Weights of a small GPT-style language model, trained from scratch on English Wikipedia.
Training: 215M tokens, 6559 steps.
MLP neurons of a small language model. Each row is named by its layer, matrix (gate and up: input weights; down: output weights) and neuron, and shows model dimensions 96-223. Each number is 128 + 24 x the weight over its row's rms, rounded and kept within 0 to 255. Numbers have three digits each. A neuron's up and down rows have the sign that makes its largest values positive.
After each neuron's rows, "fires after" lists the tokens most often just before its 100 highest values on Wikipedia text that the model never trained on.

L7.gate469:126099177143154085118132154125136135134153146149159138120121121127123107112149125127145162171129137119155137128120165140112136168127155168106137139157142157139123161138158104143159113147140141172154141145145130154130135147118104153197119139146098162127081144109125129091110122132120132099150129174156130171100136129092127124161110153131136099112109154148075125134121098161109145163105
L7.up469:142183122115173143144148171127109109124148095105143114108171143114109143145112104140152149157178159129174108127139152165134131123138169151118147129152074164127141120098131083102088115149131154119142129180116139125129128147131099181148145153113111107111127126082065144103080074129100118138092122110186144156154123114119098136134108150111125071143157135163104126142140072163134142124143
L7.down469:172152103119120117110154119097143154141115115117141128133153128108160099109092123154158122149131154098157149131142122113144110151142074148133120094126160121108119151137117130114082152092118143113118133139126171076106099117104117139135118135128124113149135092107150126117126135133158124203155125090099116127115099165132144132139141107121140129125145121148130108105144123113159097122122
fires after: " the", "The", " The", "im", "A", " describ"

L9.gate443:133137140094115131143140120110096114118165120161178171176133122130126097144119112086171171144144140121089093154117141136094136116122147160117142151128074162103139118141134147160155093122116080126104151077140113104102133147135106170170112160142127138159111121146185108109133115120135118132135111136082103170131098099121169106169135136118125136130126106126110149115145111152109143108121
L9.up443:122144107115128120126120151142107103122114168094128138144109079124146140134118141144156130094149118117072092129143129143111175116139124138122163107126114157116116130129118132151131130109133125147189118165163096158114092107112131132147122151139156148112152156110161079086115121135116117096152160141132110082114116097105115168111183124151127071176178130128138147083116111118104092105115
L9.down443:115156167109130107135151120154139093121090117113118140135134135156135110123122124072160130160132135133129081135102108155068119142150127138167145164110126173149145086126136094134136106154116096117121086095128133136140134153145102109150149128116147143120130118111114098126157143157092127144099135132105091176135172127120169147164106130138107141159091134116133146133164128141112109126192
fires after: " G", " g", " e", " bec"

L4.gate225:124167140151144143170123144128114121120147101142136127149155105125100088148122151118100134107157135147155140152119122152119139167182120126136161127103124143124125107149106151153121133153080132110090121106107097111131106163142136096128112136158119174095129122166114139146174139148129120147114129125137134128139106121127126127131126106141131122117145134117128118175184170137163116103141
L4.up225:127152141144105133103138155106100123148141141131132150095130093121168122126128063149139097100142110095107134125145120140098078131123143126095130086158070145081106096146139130122156124100144152130144174159137142119155094151129126172145128095143166090107101142151136129134052155107059132108123117128139113136132127141080121117109150119127125129146139147095130101137130125121136121108136
L4.down225:096115118189134159131150118134110139122103121063090172168174153138106157146133167121115146127143103128096120164133159150190164155174146148081129099134163161165110136124136174128133125115111133142118118138151150141131114114128116052128132104136133125137110135107121130118142140153129138121132093132148158165149092117133091122120082117125146150145144112112088103119136134106166154143164
fires after: " |", " by", "=", " P", "|"

L7.gate304:120137134122119103170108140132121096127117151126116146142149120101154127154128117121103105128172128109151086164176122134108093153123120144096111121164143115123142114089108109106156128142140143150179138127157104142152167172133130113140061121125157144112125145121096142135117095070126130128152123165138146097113102143072134138147114132093094060123119131161114159125157116120147136125130
L7.up304:133115168132144158122173115127086157134117131124132151110103121092147163132146143156148114114135162097124103142125159088125128120109111142108113112107174129112144142056110119125107139123160131110118107109063124132141158137148128128113139119149089182153133125167106092143115145092102144089113141142145153125130126135133127118084136173151144145139108111139110134146169085107122084095141
L7.down304:137114162135189154144118103119125147127114098103099137081113128138137123148156147088112090112142125171117140118131129120066089120079051135089131110119090096130157153112117152144120171117128134144096157125123148093148131137127144147083152131138129137163101137110139139132157059114124131085131095144147146128142109121109119127132077100158127136132108123149087150144170126171121136138070
fires after: " O", "O", " F"

L6.gate694:063125129117138123180118139110147127131152104130148150150106106128125100166120082113086101160188105101150158143119112138134085157135149125073080143160139135165110138139149110123122090148114163119121095113131091068112136152160152093094054135116114149144154139157172120133146117094123105133128106121143133171132145084123107125164101098160111123120142102115146101146155171141136127137105
L6.up694:122111120118106119143111097124102101158124097127171159130158151132119141184103135151105149130106163136098127117170160121118059150135098111192123088148167165138130148109138140127149140104126160108121113150179096087083080141154127122106113134147119138172067108177116137126149104118150116151124145125128131130078117093114134163141094122112156141112087120127108121137162112077137144075141
L6.down694:124159149124128122122152114082128111110094134144118151121137172100107119133128153157109128141139153083129109106117100151094113140157136109144191210109111111106149093121089147113146114150148112130089161109078149140090105119191143117123137139160100129156109194123116152137122125101118119107145130112146093111111150149148136163141084132178134138152136107128119152134143122136128153095125
fires after: "if", " O", "a", "i", "u", "O"

L6.gate549:146099083147129146129144089138163129136126177158121130129148143146136124152144113115140179142092163097092134139116088090113097088147101164164121127138130072152129143114097157169109091098115150135105159176127095179113131140115113114118107144151168163130132125133127134103139128115126154130156090133136103126074109105111147171105109106116115126136092140089142164125165085123116156108129
L6.up549:085158160138142115119129121170136147105178113136139130129109093153117114141113122125120132162104120146122117105099138118124107133177156156124126118114150191133073166115164103165153118168114089153127135116157122091130059117108150096128130120166116119121125152146090104117130125108199119123103117131113134140172137182116159129127083151160079130109125123115103142090125124106109165156123
L6.down549:130133161096110111118085076133112123145117094129082154151125134089128130115146134149155112112160091119163134155129135130121150102177103114118143079107103128094112108122131110112115161151119126115100091110132189138138135084085142124115130137119139107139145103138110119162153181197119140153125122179100133141115141119159115155112114126133127139108148162097148123106143136118143109089112
fires after: "r", " e", " s", " a", " she"

L7.gate669:132127104151103153146078140099121113124151104110098106113115148119152122129111120083104124087158116134102128104104177145089100148126168115102109141128125095115177140120131129167133119102099132113133123086134099087184122110153142123160088166161132154102118168156144090139094175133124107137114133127111126137093123146104098115139119150147089097134134110140125148115126129134112141159152
L7.up669:097143137109135124124120153143117104108128115126105116164133148140164151100092125145166131139171132168071120098150106092121113150112131139156110121139115160168095108099105103133112113121138193080113132116178135092105123103107149127185109108155100112136130172132125106133120168172126137116105146166148124130114161112130144138168145104095072118108152121120150101117119153108118139082155
L7.down669:128101158116124126127097127121194098130129093165090119155137141118155120161092116100164138084154086135066135107125168089168118151143136129120143096139136172133147134076088136137145100138113111127141126130163106111145117188132158147129144072133093152119149144112167110132145118124118122087094140145151144136125114098126138143156120157078115133108106126177173138110133136111121094150112
fires after: "\n"

L6.gate640:081140102106142105145164088107128101160133152132127132128129135120117158125122111130147114144107123116085151151136143138107115127130115123076164159120150120112134114094145118128135124123196122154115100126156104137134136137130115132125126149147108126112179135147090083142091136132146124118132197164127102114131155170129107122165114125113146121141127130163138101106148147124133138128120
L6.up640:139122143145112112141154129115137127129150124118184146123108141125132134115104136047125130100102108158124137197178125178125138152113110127108181136093109128116144144114154096161118164141156144121159104097145117112152140120145129129178106114166139146133118142153145101130138144086136113167132105148131135142117127137148124116122138104097150139137112129126177149155102105136130128070091
L6.down640:150098103108110138102109142157123124161114081090116146156102142119155108125121087111086088115112126141090160112098153167127125137059137140143113160119203120103134109125147100130116119120117124143119158076130159082158110146119146187128130108173104161134117115161110128108130118148122114130079155156132092119129140088077129136149165182087122134113111128110150111141154168139115129137077
fires after: " B", " qu", " go", " re", " m", " M"

L6.gate476:083153108111119116143133115107112091106136122159169101085150149104136182180125088137138131137127151124092143122136107106107108166179133095125158170124104111132138104081154095119116112168103141135141149145148110143117163170105115136095100153138134146168102174124108108122099143125105128142129125145147073114101151104093164116149120125146116084092147183122141171149150157091132084127117
L6.up476:147146112151131142134135139141111103084107129126161100130107117152120143101126115094117114109165144095097108094181105128112137149140163127142131122120080149098112124130116124131112126147166100131141131145085112136114143144100107158113157106146173118120129112124116114175119170110138140142153126134097116134130153090145144067160131139121124109092138133136130167138117170106125161074168
L6.down476:150129108131106150161138162105109146187131123121137120108119158146185135178153119125083118145118143167142127124135109085098097137110168120116094117129125085128178078148165131129116109117152113129072147115142124125117161111136096126138141133102094131098124159139092142103116144092151109115104110109127121138079068135130157107115138166089138155135155125130125119106163157114162117137151
fires after: " m", " My", "ic", " M", " A"

L9.gate133:135116114111117118141108110166088107175115147132105080119146127097170141147144133064166203174157184138044150169086105133109104095150145155165124155149099103157113116115150089120148135159165142134151129116160149154103136175122110136117116119173121076161154126128138102122136117138141115072170132135102108143137144115117149130145172145156144124118143102113137151145147085151152089121144
L9.up133:132150132109115095103120110129142120187096135146139127140172123125171133113143158090143135088133176080136132091083142118135164113146152125132130144174099160104106124138123148120152102134148129093140121128103144151127140158155153087159158121101094160122161114158125151104109098099138084146112130155138104139100141142156140083161154118125110100160132143115167172142108133146135147119111
L9.down133:133070114106153127136118090131133083110132112104150159110130155109129138107135100131170124173140146134104158147125113114084087127142133178121134148155144157125099130110135104167123098133145182174141118149165129109074113132086140132093115181131176136145152130176085155148162139138094159141107167131124120159090121135148144139120116126124132127136143170138116156091148088131068120134127
fires after: "\n", " m", " M", " e", "em", " a"

L7.gate104:124117111121125103104137134149136105123131130164118129130125099140112139116122175150143068109129088084115126176130107135114165148148086136110110103156138129111151184109143154080134089106112116088138132080110138126140117176129132119148121121104135139094100109105125117120168135161113093114130099144101140101138115152139126083174141127141090106094126131131126163115142106114142097139141
L7.up104:176115141115128078139139170108103146134160153113134099138143178146093126148151122130133084142138091128126160117138145159129120119108136107099154157083161103160162163141126119159163149121144171125109145112128125140102144161093170110111129109186126112148142159124114122130146123141122137155121177090145125149111143124119117134140124119133133148124129140123109130119100096133101158182100
L7.down104:091160152092073118119140124113136075117145166083125106107120144113115122142134112145109176133116124106173131098102147144130124124127149153154136119130151118116086134140157075116103138144175117136120096115100071126134152155165138102122084105125146165122110129105183062159124135115127168115123160128170146087127121137168098148156119106117129121128144154094113148122151153076162104125173
fires after: "L", "ol", "N", "20", "ic"

L6.gate231:178152157134146092147082144134160109158150133125111121129123126158170125157165191118197134133183165129103102096141167143102108103132127145121101131135145108119153137134088119159144125158113136110140113146131126138125102126111137122116126118112092113138128124154143140133155083157108121110136101145153146149130121165131142120130161172140090113133094082116127114130114142081134124139181
L6.up231:096140137150191132126108128107121113122116161127134140072130082136112131155111146137131128175136133136115121122128165132146143147145146143097152065156168109121132130095148124158123131126110148109172121126152118140108132132140133085102098122144140130110121095129145156126082116175119104138086110110131125118181165081141096128130101129082113110171117101159157114143113105083156180151106
L6.down231:130124122108170110107115158104135103170156153123151089084132186118094099156106123154116089160155157106142120126158110153093113115133157112148123101085135114139120074123117149104146103111130117118101138151093135078153128167107121145111084168120103141122117107106093125097189112115116128114111120085097107127100109106162105124114125137119095113144159108098093131163135117104110109136114
fires after: " R", "R", "p", "le", " Comp", " r"

L7.gate458:114146106119109122117132105144117125165135167144131140076157152089136123148158155131195155092090179150161147123140116095112093088176143154167156114123134141119133099127150160133142120117126133146163170094090127154158132168165143136169141116151123110129157151125134142104121150124110125100169118151138126142124099081147115123117125131133128145113141113132126170139117159128122147097136
L7.up458:101152103162107119174129073100100132120097154150131135160178116160131118096152114138063112085088113154137163130162095161117138116105152152152140171126122098145136077146134113117112130108153159099085125103137133120151112139160090128141125121132132165143118095156112150148168174140147117142124167134109172141155083128157101131146098160170108142100095120123170156131094096128158166147173
L7.down458:112083128148128097141100092120151144141133091185123094118086079123122168123156125126124127081115144117100148130151115111075154136097103137149145116113129077180150136112116129154147153113088131122153104113111131131149120140144136110123119121141152136102168147087106140167149120109158130151128133163153173144142130105176116133132167096167121132106150139176142162141168135129106130129161
fires after: " m", "m", " em", " r"

L9.gate21:102143160122120087130108134137201092144096103141132121122105110103127105136141100115187117100117166125069064118114131129117144097103118178143176151127130115143108122122124174141128101130105129158079128128139113152141113126157130153104118142126097133136116143181090110164120126151120163162148145134112113126133122101092083189124081158128087125128160119137149091137156166132141125123107
L9.up21:133106178168151073127117137128152153144100124123174125147116115115136100122116113154097140109160153110128113144105139086130154152103147129086153137110106164130116202137148136121161142142133116144119111063153114188078108120128134133103116154119142148137137124135116151129127137102125150125151129079104124117112132097125111130110043137145114113156119154139144159126155143140147136108128
L9.down21:112110111134119138161112136124167115129096110124135119135108177107118151141163106152086115127137123155138160136153131093099107156095124108135114134106137132129112162134132117095149141150093099144148123148125134129132076100134120156111116140143086142087119135152117151101119157128119144134139122087105124129123164174205097132116118143174140133121112115151133127091138085147120162101117
fires after: " s", " a", " com", " c", " p"

L6.gate266:151145140114092108134062090100127118113156138115140109129142122158096092131134125101132130112126117077111136101139127161070149132085107148139114138161168124140171134119115153133122111145112156126129183114114059124148155152144109120102067122144106120119108086160098120116113154101137114166193116208078105128070134097107135156119113161123121101115133134129159135144159130107116109123140
L6.up266:153166138147125095114143129058107192155111137154137128143118132141149108074153115133127148132128097095086148146118146141166129104106134129105109105158117163113116134130137114035136177147131141135113112122171166141117122151150129150140148123156136121102150122137127100113151127138094089163165102104152120125106136148078155134124117148122139130124127124135142146157171092150115153184109
L6.down266:135161134141140118126128127121148136125127142138140124116150118142129138088134134119088141123125091138116119138127124102104124104157118134122135101107137132099101145145135078119238151135126093111110109132177170103116131100118136135108156152111148132124131098134150118169143155158103137068115151093157128144127143140107134118141151122091137133104157139138076103158113149131133113171115
fires after: " |", "20", ";", "3", "1", "8"

L6.gate634:100134144152090105156139122142123104132111097114142148165096127093148139121162097124195123133193110158105126126120113145080109112106112168099142151104157124135156135107076112137125110125127146117155135147123132138060095116116106123128131130136098154109133123120151099161133107094112138080123164193116097130136157152124131117112149141129056064156109119125110140116142118118165147146127
L6.up634:131143098124141147145119120109087132118161120154106109088142122137103161091143183158108155144150137121161132126104116135123088148154109142155060081131149161113107108094098115154134126127109168102130113129148128112128153130134124113134120173081138141085148164148140149120094141100190153155110127141106128123141119072070186110136115147128121132116128131143117122107119135082133146122172
L6.down634:081140143108108143095149129139136081111155182117135157133128171156137074158107118110124113133160162128186093139140105112108111140124111124148120156086117094125095108117118145146131152114121188134132090141121097126134139096160177092151114140133147133151108128162122101163094137117113156077141082139162126105129081115108114122138107100126140127162126129114146168125130124139118122123128
fires after: " O", "O", " U", " o", " mod"

L4.gate527:080111125107136135085086154128181142122097149150126098083105091155135137119148127097159146116122137108137160129146137125118123128138118216117156108182147168135151109128142121132139124092107168146136104099125137126082132125126119134137133150121111115131174124125110110088122141141094155085154118151142148092075094114113142162133111131116127114144094134156121147152122153107123153149139
L4.up527:107126089091090106104097141110154129113139112116190137091154138110147168137165138078146135137100137132121176155138076056114133113111124145106180118125127133171158120109150106136115128111111194128139105125110119116119084113091125118143135158159130132109139176120106133095121141174117146125137129141144127146106112125135130133168119142134112095120148123139125140110136138140117179165132
L4.down527:154123186111146138142122136126070140152142109096110147109138067136102090136134130150143119084108169120164101147126139114112124176122129141099101143122122143131129115128145142098138137136164107090146145151137128105130185106135093106129130144121096120133141071108130094118089120113111131141143078134097086125160163139149131140137106105151103142160145131104129108111167122128127120156136
fires after: " the", " The", " United"

L6.gate312:149110120123076146122127092125181107124131115100176158121127159147156121125108110106122110157104106124074104189127169118118164144128175160129154115119131107142082080133148136112136121111139136130135152105152113127115110066152141141160113141105137121107103096103117129163094107114108149125138089170134104126123132101111121139160123138141090143178101144133170108167126118163112106128115
L6.up312:133148164165128106096129123155152120117134136116143084091102106083107121135148096140081145091139138109094085114110141115136159129091122138128105103136139157131102129092146104125127140114099100116132136162154140108107157171103152164147147155101106160120105146107098143108139116111140094162121137159089143153155086147134135172103097156096151138128101159153139112121102127176136088100189
L6.down312:134134159113104170110163126133145151139156118079177120121123140123118106133095118131149125138143119112126139116129128151078136097110131142169158095114158073111163112144134132158122154157146091111152152124145152094077124123087119114130106135135110135130149142138114132133115163146135138178176173127135133123166168116184119173148116095112138110095151139148179145127128116138134110132182
fires after: " s", ",", " c"

L4.gate268:126064079085127134155105120144112098101100106124124129144121118111140158161093129095157089101131116128134107152122131137124113133134108132114169117144130070138129144135132149146095087139111154153167104152121068086121096110105166136111079129126129148127130132148115089123137144129127139098085157107136076127122106126086125122150144166108084120115137129128111107127134058117159114134171
L4.up268:133105113114126142110122130135133148115143123134126150139145133100147114135105095117140114110104104122124114133144121116133140108132117114128125138140151126130138150167096165102214111124125183146108083129155146134119142127131152137095131141147112118111139136139194021140103140113099155111133115093148113130133110092064145100126133126131094128139095124105144114143149090112145109150178
L4.down268:119191119218157133115123086083141135141161117113119142120136135132144104123115147127115135092141121111092118116149144147121119146121124123105162123153130159119117069132181128117157181107137146139108134131122109100129142098112102135145123124106105158135159115131160083099103151166157144121153116135090096100094171127106109150103120144151106132144153123139090130149138155112117151199128
fires after: " the", " a", " H", " The"

L4.gate453:142121133179136133153130187124126103119141106085145162102110174127147120178167115119123103162101119129126134111157155148127115049115173154118108145166161085125171138101141127143137117139168149138114132074120120131155147140121126090132103126161163120187120095123129140149115142151108104107139113159154158105099160172137106072073083102124108109113143131125096130103139107111143155122124
L4.up453:136142141121133152154123136112160124119098119134096168101136095157131151144113102160149104135143107136115144126163140135159077133069144163098108107158110097107186108105152154076137141146133130176165157090192129149118147112144133139129105147118123088133077162093175113104114112100056133078138147137171114140099133112132137141190132113137146125126115148127143166142151080092095158120128
L4.down453:135127128130122141053136083134158122103155106150143119093134154141135088105155124119117118128131154089129131139128119132158118101160128103155148122163105160061151127165119115143125110149200149115115120102115115123164123188123127163136115110175132089138182179149112115149158155121122165151098109126174111135117105139121125134146132155095162106101099134126143145128121109143107127109143
fires after: "2", "3", "1", "9", "7", "5"

L4.gate201:119106163125147091139100123123148092131135105112159184126139131073154108147145091089105124101162120139112145103130127122136125088149155108158133154124137087160162135116143126135132073113175114121121108097107118126150155136137115121157121153109159165147065155104127151148156131133108169146175164150109136125078121102162117158144135097098127114090114139148142136143141121099102132117091
L4.up201:095110140100087152131101158141149121121129085110120154157142142110150169163133141111144183117136152170091066121139127100147169095129128137093140118116125128135121150103129120118138119152148131159137104121174123128138143100150122140178109126135111115181115145119161118136149158142082155146121113115082142105110150128141153121143139108101147134119114139102116141151121158131120171128125
L4.down201:101132126136096161095118122146150111138151110100111093158105173142120150115116140127110156134169106130079150169114131129130080099105154146155098132185143135093121134128152091133136072171160111098145137116150093089137142093116130140115091158129103128128133144186106147100148168119118128169102137146122138139105177120133088118153112128088104100150151088190133101103124147129119124152165
fires after: "\n", ".", "s.", " ex"

L7.gate271:135096150145106065138095157115145096154113163129133107148115155099135133126162145103103128124128167120104089101118139141119120102142134128123141116100135088156106142125097149128149108095170143149168152060127115160131121116147152153103113114133146124193088106108120151113113117112088115173137126149103094123118151117093151149124123145115117122126107117124143126160156122097177142112136
L7.up271:101128131131136096145155144130116124094109108105126106145190156154166112119173134120137110127135163173092124176084163092137109115164090157104163133142172139121083126146129114092148115120123088172112123130174117175143161126116100118145132173079080187089151120105138153136134111107147125113100106124171140106157118128120122127133139137110107107125092160140140140127141134124137102102114
L7.down271:123089138110110109106113127149110150105164168102169173129132131149123128155104111122185144128095106120092121147075151099146098160117143119174150102148144128107116110173149110196120117111177078114117136162094099120117166129121103127127127142147167182118144123147178111125125165135107122137137090116178140135151140140143128130142100151143157130166111092136139124150110111140126124136156
fires after: " s", "us", " S", "om", " Sch"

L4.gate233:145126137140109097164129146136121126119138112108104119172145119155162115085133130125114187128122122107152104138153138114110136126151132057127100105152138108148131107151080105127131093063121081099111151125133104103155145144146148117122124116153103146109128131152124109161170083113173147131138120103116152138120128165194074149106145119118103122144148173154133139105104138122129172091141
L4.up233:127134144138097091104108157127097148095110099150133095096142110129157136111150172098141147079097117116098105145148160137144125122136138136142126140116133142144149110138083110069147100081126084095112147138143151100172173098127125157155133148136085184113161164093120073143173100106126149157138108117128170136107174123138107170148122128125122094140105152140190101108114180134105151115187
L4.down233:133112115118096204114109083131144076137143149109112104173160116110088105111124123121095088095138104141081159114121156151181127137102155138141163077154137099126139113129170154116120139196135188101121106134167112125127140155119128122145082105134137112144096120115124119108117133138135135134139103127149117108150087115086128090147141137089113135108131135138147113139155081115128098142118
fires after: "\n", " In", "In", " in", "On"

L6.gate81:137139139165127104139104116111143146184152151130126131118143149135128133132071121124113058143124149128056151156107102155122128125115125126116104103159165162162162142125154133099094075142155155134163165115166115135084121207136127144092118148109135078108157127136115146150109132137141143137157148116103113105128152078097130100176149163121116137112152129140127118121150124106060105168166
L6.up81:190131103140128104151152133163137106153168105149116134136178164124136137146155114126061077108130095131103131124115086147109170147115135134139119119148138116113135103099118151126118173121144145149115154157151116118069137190140126164086141101138135081112195132130168153127149101102123151168153121098127119133131179111108142082133141114137131136104142148135113136115152126106131150163142
L6.down81:129158107136098094107092119154092121141160130124171130083155106119117150114121135155108111111179162106147150134127123103063145143097132115124153074123104126162122155114137122115134118175140153163100102104152082112136110093144147106108118117102144126162099121097086142146118111107122150101170112138095143161107130147120098127142130107139116165141161127155104144119150119127140132138179
fires after: "ot", "ict", "ol", "N", "um"

L6.gate586:097097125140175128140072102126154129115155124109191130120150142123145114112120104170131156124147151104100165119173168150113122098172116188079125098161154157106154116126146109090123110140120157141171137101164143099107117169130132127157117160145133092156108103078131157113166085133163169110147152152152127116096141079082134145159113156117113169120108143172134120143112103093125097147158
L6.up586:130106084112143142183161156155110119131128127128181136191128113128125083136116135100082147092136160138122097186126089141104111121114086145127108098136115107137143120115113129141131149155142129131152175145111108142113136161156132145150135140141114115138125088124124164147140153133136105129135108122086079149167116102129125099131120134149111129092139153083160165141163106081129118134142
L6.down586:092100150138113099130144127132137105091117125121158116173105128092114139099100118099111100137132160103133153117107162098094139121167093087145162153113142120173126158171080137144115107095119152146124134086122089113130123144183133111086121098147112167114136119129161138118105126139124057117193129139101115100082156100103107144111175126108093149156112106181124114112116131140123100157104
fires after: " r", " m", " c"

L9.gate433:079113134153106123139148153124145115114162144094150149095103164139106106129114122124161133158129150131098139143132135166089112134163161164109122078150143096148146116129164163102167100135106086122106177115129155113149113143156133108130089135163141135096091120079093166130120116109161126102201113132121104137123125095127137171175129095090116130125142171103133089146117134138145139149169
L9.up433:159101153182135134164140122161106117158124177136128111105098133125152136162126083089130088117139128107075138144110132136128101117152137128134154114106107152124111114169131117158125133110116134115156159129087117099117106143107148137131125141106122131120116095084122132104152143103104121081130150112130108103089159151137145158106126133162149118113191134152175065148120101136101115128164
L9.down433:120108146145119108113152114138164126130166117117158132150141127106147123145101110169114143147119074114102117130142151102086125113134135125143135126094142151146139139137078131153105098119105116155128144146149135113131159101118136142146111106140087121113080119161138139107108128122112127142088133170145161105087137085134092147086164145119127122120117112138167096130080135131118147141159
fires after: " s", "em", "om", " S", "um", " m"

L6.gate133:124115134174144121158096086165142137127164136115166167086175152140155158083160137131114125152112150147133181147120139140107147105149143199113120160091184131118126129129115089157091089113122125106118092084105124169108116103127145144147137126105121141124105133115143156154101126145131117085153099143185090097084103140112106143121071137136108080090114123162120137137120139101147154179146
L6.up133:126129113120174148125125137124110145114120100139126083086153135134171086138137149101125085179166166130130137132122142129098124145099130131119113111133113101110186092151105089127117106144080150073154095160102128121130155096106174095128143123139114116108146114112162102144110116121142135087115119104136079092139121154130111129142105114117084138078091130114152191121131170120145106085144
L6.down133:110145125173162122100167101152149060131155137118116182096104138116094119153117085119150112173113122098153119093145138138112128115150153107150142112141145117129097127140149147082107130118100137094129174148121119137137133138106133105118095103142085147128146122104106123119147141105140138124141152154117120126156180113124097103087155120108117132178093115105116106084111158113114141151118
fires after: " ", " R", "ro", " con", " Pro", " Comp"

L9.gate60:116100066106097124116119077113097106119081114129142102131087166122102119112094120121188171156126136145101130125164092138107132123101117141113144142113129092127124115145117139184134107135130121153139134129120120122095119120102091131112145131154138164154092136169085110105138150142098097131174125094118102107128159128118148126121125133135133109118126136124129123097174138110089138127084
L9.up60:141126159155125107140093140108144096087115123145130111108149151097161130120175146117186104108127161097149123135130109125123124095127165123105139140116092132094084151143112140076112143135133130138143148132142115179104100106154125120113102147154134103166132145171090125143162141117151173088098157147149102117127163141126114129160148103165114148152127136148128122137134113110141176139096
L9.down60:132119130151122131107135122138122105120129120141108145133137145147121138102136122124127128116141117103140105126135113147113093154145126104150131148126122110137106106107127153121127114112058122134081188104135113108160115120119119089097111163104155190128131127130123119096147103156187133138117093146091123176155107133115137154128085112124097148105126147184140133129115133121099150125126
fires after: "fl", " e", " t", " w", " a"

L7.gate253:121148136126104140178096160121121135122104128149124123098138142122145083081093149110160141125128110132143168140108112127118100131127119141115117167144114115172137132134078124138133113167132135095119096109148117116093089126163081129150106134133143144122148143172133123108138123110119166160141161155078098142105120171050135150107093118128161152126138135166146155097141122124138149120125
L7.up253:124195121120149131120111151184144103146114122072118123113119108141153140070131120155185114105126171128110162105128113126107123137127113151106143149161178104126137099107145170166122105145102105096090120161147131129079106060141102114159106169091122129147100127120123139153116136144150116140131106126116093160122124133107117156132137133144106157130132103189129109103117155135133150138135
L7.down253:150147183127139137148084146081180129145112108181140122100152128152107096123154122141111121096193124169115142119105126146084101152120137134112121152107126106127147160094122114114111127134162129144106130151158135205141100092150157131116117172129117117167157146120112100161121110125118198104125138117096119160146128124143119108160096131183135151142140106121097118139091110073115108143108
fires after: "r", "–19", " Le", "oci", "l", " Fl"

L4.gate698:124088090108101168125116118140108082142105107097156136118138088104168147142127121096206122149106100142143100137143128107125115096140144131140125124147119103160105158126117185162117103121110156146152113111117102142116096107114150128128095148130153173159110130113126107131111154120108143140099135140111082124115088143107109133150130110107131138092127146123104122138135102098152156125161
L4.up698:139109115111073158094118113171135123120100100120204149135124139100138123128166170130175123090094095096130081142134103085162182111157131133155132118145155083177142127089122139118138096155119167127130061106126133133110164110115197123115133173120109149133134124126149072111128113170107101145119137135136118118128110105077123128116114084091119100137160123088117144165139127126140133140139
L4.down698:104135126161159139146127136124100125120155164154118150142150103132096114137131172111144116121168124110088104140158112135143072189134148129121159123158143152143122102123149163133123197118113151110089143141142115123173121151111106137115111077104098127150162112132123134156120152125158116131160105148123119091118143149121093124104105137178113151124138101104112127120123150105158159166124
fires after: " the", " The", " an", " a", "The"

L4.gate120:134126069063110130106096137114119097106159128097134182095134174142080118141121119139149144120114127136112176142142096119093102111062095146111136124149148139163159104121132125117127165155154164127121176103130110176101141189106114151092120093157124071147140095154122134155106127165144115103164130171147190104125138132128133124153116136104152134105135154124141156117137086133120128153132
L4.up120:159132119084101143137132099128101112120137145088156145166117143120125090137105105118137116186110131112121172106130088065125109146087158115102108085167118118098108125138178141158139155166132117144134157080159113152128135147147122119151124060155097108149094096163121135142154145141130173138120095154089106139137094136121124110123155082121122146091174131113112169122134064115133078137140
L4.down120:126146169120088144131107118129115103139151101129144117134161113149111126121079118129092160101112142047115145109114119124113145090118139097143165133120118133148151119116124104136141137111117147090101096140122120108119123179106126154091118134164119158131115153147106124125151127149160115130116125129095134133089118158148119138173178142137133142114131157107105127086115098160102139110099
fires after: " |", "8", "3", "4", "6", "5"

L4.gate59:135129116102140127163136105125107125091149124158153114094095114144151108184088141095138111156066112137115147136115129074116132108141137143124114084126131123121119177102136165142111146173111182168122103187133120112115083131145144130111124132191141082145099172122104146119098161122118119100144112110139150077103134122096124150133088133148135129128113148118122163125136083121123139147116
L4.up59:136107129099099129114140138123111129180121128105138157125149180130119131087142084175139116173129097157166127116139119154131131106089130141157083139152155130152127134167123161102126123168111127111138150066112117101191141124143182162115115182123146089161112067108140119136111110149150142164124148146146086113100112124107149125128121131131121140160178085129157126126117128103098109123104
L4.down59:157174163173151181095139137146142125159146117127158139108144112098106166133138172086112102132137125148106140103150148133136108114141096063118118122187140108113121114131158119123124090153134122123105125148140114132158127148110189164133131095178117149087143126099124148127128135107112140099083082132102118108123128208118130117094141142121127131137103098115092134140118113149144115137148
fires after: " the", " The", " his", "″N", " their"